config.yaml
n_head: 18
norm_place: "pre"
qk_norm: true
bias: "none"
optimizer: "muon"
decay_fraction: 1.0
doc_mask: true
MLP neurons of a small language model. Each row is named by its layer, matrix (down: output weights) and neuron, and shows model dimensions 32-95. Each number is 50 + 12 x the weight over its row's rms, rounded and kept within 0 to 99.
A block is one neuron, or neurons of one layer that tend to fire together. After each block is what it responds to, as a language model described it from the Wikipedia text at the highest values.

L5.down90:41 40 31 58 59 58 53 77 36 55 35 48 48 51 61 38 43 54 53 43 40 45 59 51 50 66 64 54 54 32 61 57 45 66 39 46 59 38 57 50 58 55 17 66 43 56 50 41 58 73 39 36 56 43 41 51 67 60 52 57 46 40 52 52
L5.down186:33 23 49 32 42 64 70 59 32 47 50 44 58 43 59 62 67 38 29 43 51 54 61 41 52 64 52 66 64 68 53 61 45 53 31 38 47 23 50 70 40 58 32 63 66 32 38 35 58 52 78 58 67 61 71 36 57 36 28 42 66 41 52 25
L5.down200:58 56 41 48 58 56 54 55 51 42 41 24 58 55 18 58 46 40 68 45 63 34 83 48 69 44 49 53 61 40 50 53 37 42 59 46 43 51 38 37 23 40 54 55 60 42 37 69 55 52 40 35 63 44 63 45 48 50 57 57 56 52 58 48
L5.down580:79 47 63 45 29 50 42 40 60 43 46 47 44 60 37 44 51 61 51 57 00 39 51 35 34 42 72 52 45 57 35 70 85 52 39 61 33 44 38 52 52 35 39 53 58 48 42 35 55 58 53 50 56 51 62 56 51 47 39 44 46 59 38 65
L5.down613:64 69 56 63 59 49 42 53 27 60 57 50 59 53 79 53 60 44 71 36 42 40 45 56 47 36 61 52 53 47 56 47 54 68 56 41 48 49 32 42 44 63 45 27 47 35 65 51 54 70 69 57 51 53 44 51 63 43 39 66 27 46 46 34
L5.down622:59 39 31 47 44 59 51 61 55 43 44 50 68 47 37 42 70 32 46 44 62 42 62 27 67 65 65 51 59 35 59 46 61 79 51 43 29 48 49 40 40 55 36 43 53 62 53 41 38 56 34 51 59 71 50 32 44 43 30 69 35 45 38 51
L5.down877:35 44 33 48 51 39 28 44 47 64 63 33 43 66 28 29 38 52 56 42 40 35 56 78 74 47 54 63 53 77 50 54 59 45 66 42 65 56 35 38 56 37 63 50 39 62 55 68 57 43 50 48 53 64 51 37 35 67 73 44 51 35 44 42
L5.down946:57 54 38 32 55 53 74 47 79 47 52 43 39 75 68 42 28 36 40 45 73 44 58 71 46 39 53 56 72 36 61 40 54 58 66 61 41 47 29 61 43 55 45 47 52 57 51 61 56 59 54 63 70 43 61 32 47 55 35 55 48 65 26 53
Description: Final suffix pieces that complete a word split into several tokens, often adjectives or participles: manip-ulated, harm-ful, ad-support-ed, unpretent-ious.

L5.down12:56 41 52 52 44 43 56 55 25 63 46 49 53 42 52 52 47 32 68 42 63 58 36 42 43 42 69 33 59 61 39 69 31 58 50 44 77 48 75 58 32 46 71 59 50 49 37 49 41 50 23 49 52 45 35 52 25 20 63 46 53 58 53 43
L5.down356:53 39 59 51 45 56 59 57 58 53 44 29 39 65 24 19 46 52 61 55 57 31 44 41 54 71 50 54 57 44 37 36 48 41 40 53 51 43 41 38 59 55 79 57 47 39 31 42 54 38 46 25 53 44 48 45 71 33 52 47 55 62 69 65
L5.down390:64 55 46 55 39 51 54 12 31 70 38 37 45 37 50 58 47 49 53 40 39 58 40 61 36 62 47 59 54 66 63 35 53 49 62 80 50 53 71 62 60 34 46 41 27 65 57 67 57 54 36 55 64 51 48 54 54 47 54 68 79 45 53 47
L5.down394:45 53 56 65 71 63 61 38 59 40 53 51 49 33 60 51 65 38 41 77 43 30 43 55 49 38 57 39 46 59 62 37 75 67 44 56 60 47 55 62 50 43 44 61 62 37 66 39 57 51 41 62 61 44 59 43 60 39 43 58 39 50 41 25
L5.down562:71 69 47 54 61 48 41 72 42 67 46 67 59 52 49 41 37 30 36 62 37 46 50 62 58 49 70 61 39 34 54 54 39 41 50 43 31 61 51 20 65 26 31 61 37 61 56 62 44 43 25 46 40 55 67 41 42 49 41 44 37 64 36 50
L5.down606:39 45 30 40 52 50 48 46 62 51 41 46 44 60 45 30 41 43 53 41 58 42 67 50 52 53 60 60 47 43 54 59 37 56 56 52 47 48 38 67 39 45 39 60 45 53 34 55 38 47 60 59 61 51 25 39 78 25 59 57 64 50 39 80
L5.down790:57 46 67 45 59 39 57 58 49 70 63 39 62 61 47 54 32 51 58 72 60 46 56 54 65 50 38 28 51 60 36 70 41 53 40 27 46 44 24 58 52 48 56 62 43 53 39 46 36 64 39 46 55 61 29 22 51 70 44 52 53 66 44 60
L5.down1113:64 42 49 58 73 75 46 66 40 52 57 50 64 51 35 59 45 44 59 58 48 44 40 54 50 58 60 42 64 50 27 30 66 28 63 52 51 53 67 56 70 51 32 41 27 66 50 40 56 44 49 32 54 52 51 33 35 49 53 48 55 49 41 47
Description: Single letters or short pieces that begin a split word, often after an opening quote, line break, hyphen or bracket, e.g. "d|rug-free", "g|ames", "T|ypst".

L9.down85:44 55 48 36 48 37 50 52 28 60 38 54 47 48 62 33 56 49 46 50 57 62 46 47 38 70 58 52 47 33 42 56 47 67 51 53 57 59 33 59 56 50 23 60 79 42 39 46 58 57 61 53 69 47 54 47 48 70 41 45 47 32 69 54
L9.down312:43 48 43 35 58 41 40 44 55 36 43 73 60 56 44 29 36 48 58 34 53 36 52 51 77 63 59 75 50 40 57 57 65 58 39 73 39 58 71 49 47 26 39 40 49 44 59 73 43 55 62 58 68 37 52 38 62 52 70 52 73 57 77 49
L9.down931:51 38 30 65 48 52 49 49 51 73 58 50 42 51 40 72 46 61 53 64 59 60 65 57 48 29 45 65 63 56 37 54 48 57 35 42 57 45 55 52 58 42 51 66 35 49 29 36 47 81 50 45 54 58 47 47 46 36 41 54 58 47 50 44
L9.down1093:56 58 57 48 28 66 39 48 32 82 55 69 36 50 46 40 31 51 82 43 68 45 38 57 50 53 47 50 39 61 51 40 50 45 53 58 77 38 47 55 56 42 26 33 52 52 43 57 31 40 46 60 37 44 62 52 30 51 56 43 50 47 40 45
Description: The minutes part such as 4: or 3: of song durations in tracklist tables, after a pipe or title; weaker, scattered hits on mid-word pieces and foreign-script letters.

L2.down511:27 38 38 42 47 61 46 53 56 61 35 52 71 65 40 22 36 32 59 41 60 50 64 30 60 55 61 61 53 48 62 48 24 38 43 56 42 23 45 62 56 36 55 51 46 67 60 52 61 36 41 43 55 55 75 41 63 58 70 43 50 36 58 57
L2.down1010:45 50 71 52 59 68 52 50 74 58 46 30 49 78 57 50 47 61 57 63 65 48 54 46 45 50 53 45 65 45 68 50 39 59 44 60 63 53 48 51 41 40 62 45 56 64 62 41 46 49 73 62 44 68 59 63 71 43 42 55 54 36 70 53
Description: Equals-sign heading markers (==, ===) in Wikipedia section titles, both the opening one at line start and the closing one, e.g. ==History==, === Evolution ===.

L9.down310:47 53 65 54 53 51 39 58 41 46 56 34 41 40 61 58 48 48 40 42 35 42 39 45 49 50 63 54 37 50 46 25 69 57 52 53 69 67 70 45 73 33 42 53 49 47 09 48 61 36 55 58 53 33 57 42 57 48 49 61 58 47 61 34
L9.down414:39 26 63 46 45 42 41 57 66 37 30 54 21 69 63 45 46 18 40 51 49 40 37 47 56 41 41 44 27 30 26 60 66 42 61 64 49 55 60 41 51 48 75 55 78 44 57 65 39 31 39 64 32 36 46 54 45 54 48 52 65 46 38 46
L9.down733:40 36 67 44 51 28 24 57 56 59 69 66 61 44 35 22 43 38 40 62 18 67 50 40 48 46 42 37 70 62 60 37 80 48 63 45 61 23 75 42 62 47 46 50 56 58 45 40 63 59 31 69 51 50 49 63 59 46 61 38 70 73 41 29
L9.down736:36 39 52 39 56 45 50 50 36 40 50 61 51 35 66 60 63 57 50 41 26 57 29 38 22 34 47 63 18 60 38 56 71 31 55 34 67 37 66 53 53 60 38 67 72 40 48 49 66 48 48 65 31 44 36 46 43 69 62 32 41 37 65 65
Description: Day numbers placed right before a month name in full dates, as in "on 14 August" and "(7 March 1939 – 12 August 2019)", plus time prepositions like on, in, during, since.

L5.down124:41 34 57 40 26 62 57 54 48 63 39 55 67 72 73 63 42 53 63 53 23 43 44 64 50 44 44 46 34 43 66 47 58 83 47 50 63 37 41 48 59 61 49 56 23 42 41 50 56 54 46 30 46 40 54 69 35 49 33 45 56 39 42 52
L5.down281:39 31 54 46 43 68 50 46 60 61 58 57 45 76 51 61 34 60 51 61 25 49 49 70 55 58 55 42 48 35 46 40 57 91 50 40 52 59 33 52 55 33 59 53 27 24 66 59 51 57 45 63 51 56 45 57 40 48 29 34 49 37 23 44
L5.down318:37 41 66 42 38 70 60 47 69 25 49 50 49 72 60 44 46 51 63 49 33 31 64 61 40 45 70 49 61 32 47 57 52 79 46 53 37 65 33 44 43 41 49 64 40 36 43 58 57 58 72 41 40 63 58 76 45 74 39 47 52 44 29 65
L5.down604:39 39 38 39 56 58 48 46 51 52 60 59 73 60 45 64 45 54 43 30 64 36 47 41 46 61 49 58 41 48 44 47 44 32 46 55 55 29 68 30 61 51 49 38 38 52 37 60 52 59 58 62 45 77 52 47 41 54 61 66 39 62 52 48
L5.down761:53 69 40 35 51 48 39 64 44 41 39 57 27 45 57 44 57 80 43 32 54 69 65 44 47 49 36 50 45 58 53 37 46 45 68 56 63 55 36 30 44 60 60 53 54 70 52 53 64 49 53 56 40 35 33 35 28 73 55 45 46 24 65 38
L5.down901:54 49 53 31 48 68 51 64 57 47 35 55 44 53 67 47 37 45 63 69 56 51 76 63 33 40 70 60 66 42 66 50 65 83 47 60 48 39 38 44 39 31 49 59 27 39 30 45 45 55 55 26 39 56 51 68 46 63 42 38 58 53 23 41
L5.down1022:29 48 38 47 52 53 41 57 65 60 52 43 35 73 30 53 42 44 57 72 47 44 65 69 59 58 49 43 41 23 61 44 43 46 28 32 55 45 52 43 40 39 55 46 33 32 44 44 74 43 46 61 52 70 61 54 55 56 44 71 55 28 35 58
L5.down1125:41 37 40 67 49 60 51 62 59 52 60 41 42 44 41 64 39 54 71 53 65 63 32 42 42 66 49 37 55 39 52 41 44 61 38 29 55 50 23 52 56 40 54 42 58 42 39 54 66 37 55 58 49 43 47 45 56 48 43 42 45 39 47 63
Description: Comma or final word ending a sentence-opening adverbial phrase, just before the main clause, e.g. "In 1838,", "Since then,", "Nevertheless,", "Although".

L9.down38:62 33 46 48 47 48 59 32 56 43 38 34 33 24 31 40 57 38 66 46 52 63 41 50 51 41 73 32 56 42 30 53 51 60 60 62 40 55 47 40 40 60 47 54 34 49 60 26 47 55 49 33 83 48 45 80 44 47 37 41 72 49 51 59
L9.down455:54 55 58 41 42 64 50 74 60 48 52 23 67 49 32 33 51 41 39 54 51 39 59 74 27 35 61 73 63 59 58 36 41 51 56 41 46 64 61 52 33 48 51 61 63 42 60 47 59 56 52 39 58 51 67 45 39 58 59 45 38 48 42 49
L9.down574:62 28 45 66 45 59 47 55 32 68 42 57 44 43 35 14 40 48 34 67 49 49 58 44 36 38 49 45 54 47 47 37 34 49 51 47 30 37 55 56 74 32 54 46 25 28 56 37 63 59 42 33 43 58 39 49 44 40 61 51 47 39 36 59
L9.down865:55 57 49 53 36 41 54 34 58 37 73 36 56 62 49 38 66 65 55 33 53 63 39 44 42 44 42 31 64 60 44 43 35 53 41 23 37 36 30 61 32 39 52 51 47 52 42 35 54 29 43 45 50 54 58 50 65 42 33 51 42 47 64 50
Description: First capital-letter piece of a split word opening a title or name, often after a quote mark, bracket, line break or table pipe, as in "D(arkside), (T)itle, St(jepan).

L9.down742:38 65 64 50 56 56 49 56 34 38 41 62 43 50 31 60 42 76 57 65 56 43 46 54 67 65 36 48 65 53 52 48 37 67 67 53 57 38 76 54 37 46 57 63 47 63 63 68 48 57 51 53 37 46 65 59 63 70 53 47 49 35 53 60
L9.down747:33 51 76 42 43 62 41 35 55 57 57 35 34 71 54 54 31 37 45 73 44 54 36 54 47 53 46 51 35 57 57 44 64 58 60 61 61 68 47 35 60 51 52 57 27 46 38 48 55 62 41 49 35 46 49 76 45 47 60 60 58 44 43 43
L9.down750:74 53 49 52 64 66 54 57 59 57 49 65 59 56 51 56 47 39 55 56 56 58 43 61 38 56 56 32 49 57 57 46 50 56 35 55 45 49 40 45 74 49 51 58 43 61 51 55 52 49 65 34 49 56 78 48 51 51 61 41 41 55 35 56
L9.down859:43 60 60 73 64 71 55 52 43 45 59 48 24 63 37 61 46 39 50 57 43 58 59 32 45 40 54 53 39 51 55 39 50 37 47 67 62 50 48 41 55 49 20 43 37 50 56 69 49 47 58 27 40 46 31 57 54 45 61 40 55 67 63 74
Description: Prepositions and copulas right after a noun phrase in expository text, especially "into" after transforming verbs ("translate surfaces into", "style hair into"), plus "are", "as", "to", "from".

L2.down56:64 40 68 67 43 50 45 51 41 41 62 35 36 53 18 51 50 24 50 47 29 68 49 41 54 64 42 55 58 48 59 39 54 50 51 56 34 39 42 39 54 47 51 51 60 46 62 43 46 57 70 51 49 41 51 55 36 63 32 64 66 47 43 40
L2.down558:62 57 63 60 44 55 52 40 62 57 51 67 37 54 30 50 61 34 60 44 30 70 66 54 50 55 39 51 58 52 50 45 50 64 54 66 40 55 34 40 54 47 42 44 64 49 43 45 58 51 42 51 32 44 41 62 34 52 51 57 55 57 54 34
Description: Newline tokens that close a paragraph, table row or list item, e.g. after a sentence-final period or a closing | cell marker; occasionally "the".

L5.down218:47 36 47 65 57 59 43 56 46 60 61 48 41 48 59 25 47 47 45 49 39 51 42 65 56 53 69 44 54 47 56 48 51 30 26 35 37 41 55 54 64 57 51 37 71 47 56 58 42 18 59 62 68 56 48 57 34 37 68 53 57 62 53 55
L5.down368:52 46 48 57 68 47 25 52 46 55 35 50 63 42 48 46 49 60 27 34 55 66 42 61 48 49 49 54 43 40 58 63 30 44 45 65 42 69 70 76 29 29 50 46 58 61 61 58 32 36 38 46 63 26 60 46 46 65 64 61 50 43 59 51
L5.down450:57 36 66 80 66 55 37 61 73 66 48 48 38 41 30 55 51 44 64 19 20 45 31 33 47 64 56 53 36 38 51 42 46 52 49 65 40 58 69 42 45 65 50 64 49 50 32 41 54 42 53 65 57 40 38 65 53 27 76 30 38 58 66 51
L5.down541:40 59 37 72 59 55 62 49 60 42 49 51 48 45 49 45 50 55 56 33 64 54 42 50 53 69 51 58 54 59 39 61 67 64 42 66 50 51 40 53 66 37 50 57 41 61 75 32 51 35 65 20 76 63 32 61 35 39 44 42 56 53 51 56
L5.down565:63 56 48 47 43 43 48 62 68 60 56 59 68 72 45 57 45 37 28 52 34 41 42 52 46 48 67 55 42 34 29 47 64 21 35 29 56 83 27 54 46 40 67 25 67 35 49 55 39 23 45 61 48 46 82 58 49 59 49 51 54 32 68 29
L5.down601:44 38 51 51 35 64 54 66 48 34 41 53 60 66 47 41 32 59 63 56 37 46 52 48 57 55 58 68 42 48 54 70 44 35 48 41 42 52 70 45 34 62 49 53 64 33 35 52 59 38 43 48 50 54 77 42 37 41 65 49 40 50 73 54
L5.down727:52 68 60 43 45 47 25 77 54 74 62 38 51 18 36 46 51 46 67 51 53 51 59 45 56 43 70 42 45 45 69 76 50 50 60 27 47 54 67 62 39 33 66 47 68 69 47 40 46 46 52 63 54 56 41 76 56 60 60 60 42 34 43 74
L5.down978:33 68 33 56 31 64 61 61 61 60 59 43 44 54 63 45 29 62 43 38 59 70 25 60 65 34 42 40 61 58 35 63 48 56 53 35 54 55 35 34 62 60 40 24 69 66 67 44 54 44 53 47 51 45 62 69 41 57 62 48 39 52 61 36
Description: Prepositions, mostly "on" (also with, along, of), opening a trailing phrase after a complete clause, e.g. "Ireland on 7 May", "Walnut Ridge on a bypass", "winters, with much rain".

L2.down92:57 53 68 71 49 30 38 41 61 57 45 35 50 30 61 38 61 57 45 42 67 33 40 57 51 61 41 54 56 40 35 48 47 26 63 51 56 23 51 34 33 49 47 44 57 47 50 44 42 60 30 66 39 75 31 56 57 40 69 66 60 45 32 43
L2.down292:33 52 56 43 56 59 40 37 49 88 60 59 45 36 48 57 55 27 70 51 52 50 39 47 38 65 42 51 37 57 38 33 52 67 49 53 47 50 38 40 63 59 22 61 51 42 41 57 64 40 51 73 50 58 43 41 53 30 47 58 44 48 48 46
Description: Sentence- or paragraph-initial prepositions like In, On, During (often before dates), plus of in the end of, e.g. In 1978.

L2.down380:61 55 33 47 44 61 34 47 53 60 55 42 55 51 22 18 46 44 61 66 56 48 64 58 53 61 60 57 52 55 39 18 33 51 49 48 70 35 56 40 54 61 54 33 34 52 31 61 55 28 54 28 50 41 63 42 56 26 44 46 56 51 75 38
L2.down1143:55 57 33 27 32 54 50 49 42 56 48 50 37 42 34 31 56 48 50 42 55 33 43 60 55 65 62 50 50 27 41 28 53 42 48 54 40 26 47 45 40 55 59 33 27 42 62 59 56 40 55 47 74 34 56 36 58 45 39 50 41 32 38 61
Description: First letter of a word fused with a preceding opening quote, parenthesis, hyphen or === heading, as in "H(ere Comes, (C(SS, -H(unziker, ===S(econd, mostly song titles and abbreviations in lists and tables.

L9.down326:69 60 37 48 44 61 47 70 58 43 43 39 45 61 60 45 73 55 42 51 69 37 45 68 36 55 48 35 45 33 58 60 47 30 28 53 58 18 41 47 42 50 65 45 67 51 49 39 68 54 63 45 46 47 48 27 53 52 10 54 30 56 56 49
L9.down689:50 72 44 83 36 42 47 50 50 62 31 42 62 62 49 44 54 56 64 57 30 42 31 36 46 37 63 58 46 52 37 56 40 64 45 63 49 51 71 46 38 37 43 67 56 49 44 66 48 54 48 39 46 36 48 48 60 29 51 31 41 53 72 34
L9.down1008:65 46 55 61 51 55 42 63 75 50 48 44 59 44 42 42 62 46 59 50 64 40 64 68 50 57 35 25 45 35 49 72 30 49 35 26 40 54 46 43 52 54 63 71 36 49 52 65 46 39 37 50 79 41 37 56 47 33 34 47 45 52 65 64
L9.down1074:46 63 55 55 41 58 49 66 56 50 48 28 57 53 42 43 48 26 61 52 45 34 71 44 55 60 59 35 52 58 58 59 47 49 47 27 72 50 37 48 44 47 53 44 45 39 54 62 55 59 42 35 50 62 42 34 44 56 40 54 58 49 54 48
Description: Fires on the token that completes an adjective, participle or number modifying a following noun, often a suffix: -structed, -able, -ful, heavy, 12.

L2.down246:54 69 50 34 39 57 46 60 75 41 49 39 55 42 51 62 44 55 47 46 69 43 62 69 42 62 53 33 41 62 61 48 50 52 49 40 53 54 55 62 51 42 32 39 48 55 38 47 53 51 28 52 53 52 43 53 72 57 53 65 50 39 49 55
L2.down520:73 38 45 66 49 65 57 53 38 38 63 46 46 60 64 70 44 50 44 54 58 52 43 72 67 70 59 75 47 53 51 32 31 46 46 56 55 64 46 41 55 62 37 29 48 26 59 63 51 56 63 38 41 47 17 48 40 35 50 43 55 38 33 48
Description: Fires on a year with its trailing comma or parenthesis after in or a month, e.g. in 2015, and 1955); sometimes a phrase-final noun with comma (history, project,).

L5.down85:37 64 68 63 59 56 34 68 68 48 47 45 42 65 55 44 67 59 60 59 62 44 28 54 53 56 49 68 57 44 36 39 68 74 68 61 51 66 20 54 54 49 22 55 38 62 15 54 48 56 44 63 34 49 49 40 63 44 51 36 62 49 67 41
L5.down351:61 62 51 75 53 51 32 30 66 28 50 49 41 42 54 19 69 59 38 63 50 25 50 48 43 53 50 39 72 44 54 34 42 66 50 51 72 48 39 39 36 68 23 45 38 63 38 51 56 51 38 45 63 87 45 69 45 83 45 35 56 68 52 61
L5.down520:49 43 63 72 26 49 44 44 58 37 43 73 43 42 39 35 82 42 67 38 55 43 41 57 44 26 52 30 36 47 40 51 72 43 48 62 49 60 48 53 69 52 21 47 60 47 40 50 36 47 50 34 53 67 61 45 43 64 40 50 46 64 56 66
L5.down521:50 49 38 63 31 26 60 30 26 60 56 49 60 49 42 38 54 78 47 30 56 45 68 49 38 49 72 39 56 61 30 62 43 41 55 58 49 48 39 46 47 44 45 53 50 55 53 48 62 50 67 55 47 56 40 56 52 51 49 55 58 48 48 59
L5.down632:56 58 67 64 54 57 44 53 55 66 41 63 53 70 64 55 61 49 61 74 75 52 59 30 43 39 58 52 53 60 70 26 39 89 49 55 43 52 49 43 53 44 60 41 40 68 28 30 37 67 73 46 32 63 61 49 49 50 61 35 51 45 62 56
L5.down708:47 56 48 42 67 23 33 57 49 64 53 72 64 46 70 67 70 28 48 38 54 39 42 50 53 57 44 63 61 40 42 64 57 58 43 42 52 38 41 61 40 30 45 59 37 50 50 50 48 66 35 56 50 63 54 49 60 41 36 44 64 72 46 54
L5.down1063:53 35 40 40 31 62 34 61 45 38 39 83 48 40 44 35 53 50 80 47 54 42 44 37 50 50 47 69 64 67 53 49 49 44 32 52 48 61 47 42 49 63 53 27 36 50 55 41 46 34 52 22 76 50 64 29 49 45 57 47 58 41 39 58
L5.down1074:42 39 38 36 47 46 17 74 53 45 36 66 51 26 48 50 65 58 33 38 48 63 39 66 40 31 54 58 27 52 44 54 57 71 53 31 35 63 46 51 41 35 41 59 65 44 47 31 54 52 44 35 52 47 54 38 35 41 28 39 19 52 56 53
Description: Marks the end of a sentence-opening adverbial, such as the comma in "In 1965," or "Since then,", and "to"/"of" in "returned to" and "member of".

L9.down263:61 58 36 58 55 31 52 78 58 60 19 52 72 17 53 63 63 45 54 39 66 47 56 28 62 58 55 61 49 57 30 69 49 58 51 17 40 69 33 69 56 61 50 64 59 62 78 46 36 36 51 34 52 42 56 29 43 75 48 41 59 49 46 43
L9.down359:63 52 41 49 40 65 51 49 64 43 43 67 52 47 52 50 69 48 58 22 43 29 47 66 62 59 32 41 65 70 15 47 56 42 70 56 58 56 59 79 30 53 60 40 53 67 61 48 52 55 50 46 43 68 47 52 43 56 41 52 47 55 32 51
L9.down834:58 81 49 61 72 59 29 73 64 39 41 47 63 75 58 46 46 46 48 56 39 42 46 75 62 62 48 58 70 44 42 60 51 66 38 57 47 55 50 43 27 72 46 45 41 45 26 42 38 56 42 33 49 65 43 58 48 71 43 40 40 32 59 40
L9.down909:63 68 39 66 53 49 49 53 68 62 36 38 54 45 43 42 60 40 62 45 69 44 73 34 55 38 32 55 50 53 57 43 32 85 47 52 44 49 56 65 69 64 39 46 52 42 60 43 52 47 67 38 46 57 56 22 47 43 41 42 72 60 22 31
Description: Fires on a transitive verb or its ending, or a preposition, that takes a following object, mostly in narrative prose: rejects, supports, confronts, against, in front of.

L2.down308:61 53 40 47 64 49 63 51 66 56 52 20 55 39 45 53 73 53 64 59 57 41 58 54 39 40 73 50 62 38 46 59 67 44 40 39 38 46 54 35 49 59 47 42 36 40 61 50 68 56 66 67 58 51 41 50 46 56 47 62 47 55 44 57
L2.down792:56 51 49 37 48 54 50 60 52 33 65 43 50 46 48 52 57 45 62 69 49 43 48 70 47 49 52 50 48 34 43 44 38 44 53 21 55 51 50 51 52 68 70 47 37 57 57 43 61 56 36 63 46 57 52 60 63 63 57 75 47 47 37 63
Description: Word-final suffixes closing past participles and adjectives, often before by/to/in, such as trafficked, isolated, modified, esoteric, compulsory.

L5.down170:53 46 39 36 64 25 46 36 33 40 31 27 62 62 69 58 41 52 63 41 61 56 41 41 50 73 55 67 49 54 56 53 34 54 38 50 63 65 43 55 60 61 38 29 29 58 62 52 51 63 47 40 56 69 48 49 29 39 57 75 47 40 37 63
L5.down343:48 53 68 62 34 56 59 44 55 42 31 68 65 36 18 33 52 46 43 50 38 65 48 52 52 52 50 56 35 44 48 47 48 20 42 37 68 52 26 62 61 47 57 52 38 56 59 58 62 57 34 41 58 78 41 53 61 50 55 41 47 74 62 38
L5.down439:49 40 67 67 53 73 76 48 54 23 50 44 61 63 24 56 38 52 58 72 41 68 63 39 63 47 53 76 33 54 70 46 42 73 43 34 55 52 16 54 64 38 58 57 41 45 35 72 68 66 52 59 57 38 42 55 36 42 54 40 35 42 52 42
L5.down474:68 53 55 49 54 66 37 50 57 70 60 46 68 39 42 47 49 61 45 49 42 39 65 34 60 41 76 58 37 38 51 68 32 43 49 36 28 45 36 66 60 71 40 56 43 75 48 46 42 67 22 52 42 45 52 37 44 74 59 65 72 42 64 51
L5.down588:40 57 42 65 53 45 49 46 62 41 63 60 41 16 69 45 80 54 41 43 73 41 52 55 33 34 64 27 59 68 52 71 41 37 32 42 59 51 60 49 55 49 51 54 53 74 26 48 47 70 49 50 46 41 60 34 57 63 49 61 43 36 63 37
L5.down647:50 58 59 54 40 49 42 52 46 28 42 72 57 36 45 52 31 34 49 53 60 50 59 50 60 52 56 44 23 46 33 53 49 45 39 47 50 44 46 48 58 45 60 85 52 70 48 48 51 41 50 38 50 38 45 61 54 69 32 48 42 65 64 49
L5.down683:56 62 69 60 70 48 58 52 37 81 53 48 36 63 50 91 48 54 62 63 38 50 55 47 58 78 32 36 25 43 60 55 49 59 54 54 60 58 71 58 66 54 56 44 49 60 65 51 62 48 49 63 41 34 56 60 58 42 68 37 38 49 38 36
L5.down1128:47 51 64 56 46 33 43 63 65 34 62 40 71 71 47 42 58 52 58 46 41 53 50 59 44 45 51 48 65 48 45 60 55 37 64 48 31 31 38 42 43 59 55 54 29 61 58 58 46 38 59 70 56 32 55 54 71 77 72 38 52 64 67 70
Description: Word fragments right after a word's first letter or piece, mostly foreign proper names in lists, parentheses or headings (E-l Morro, O-l iveira, A-h med).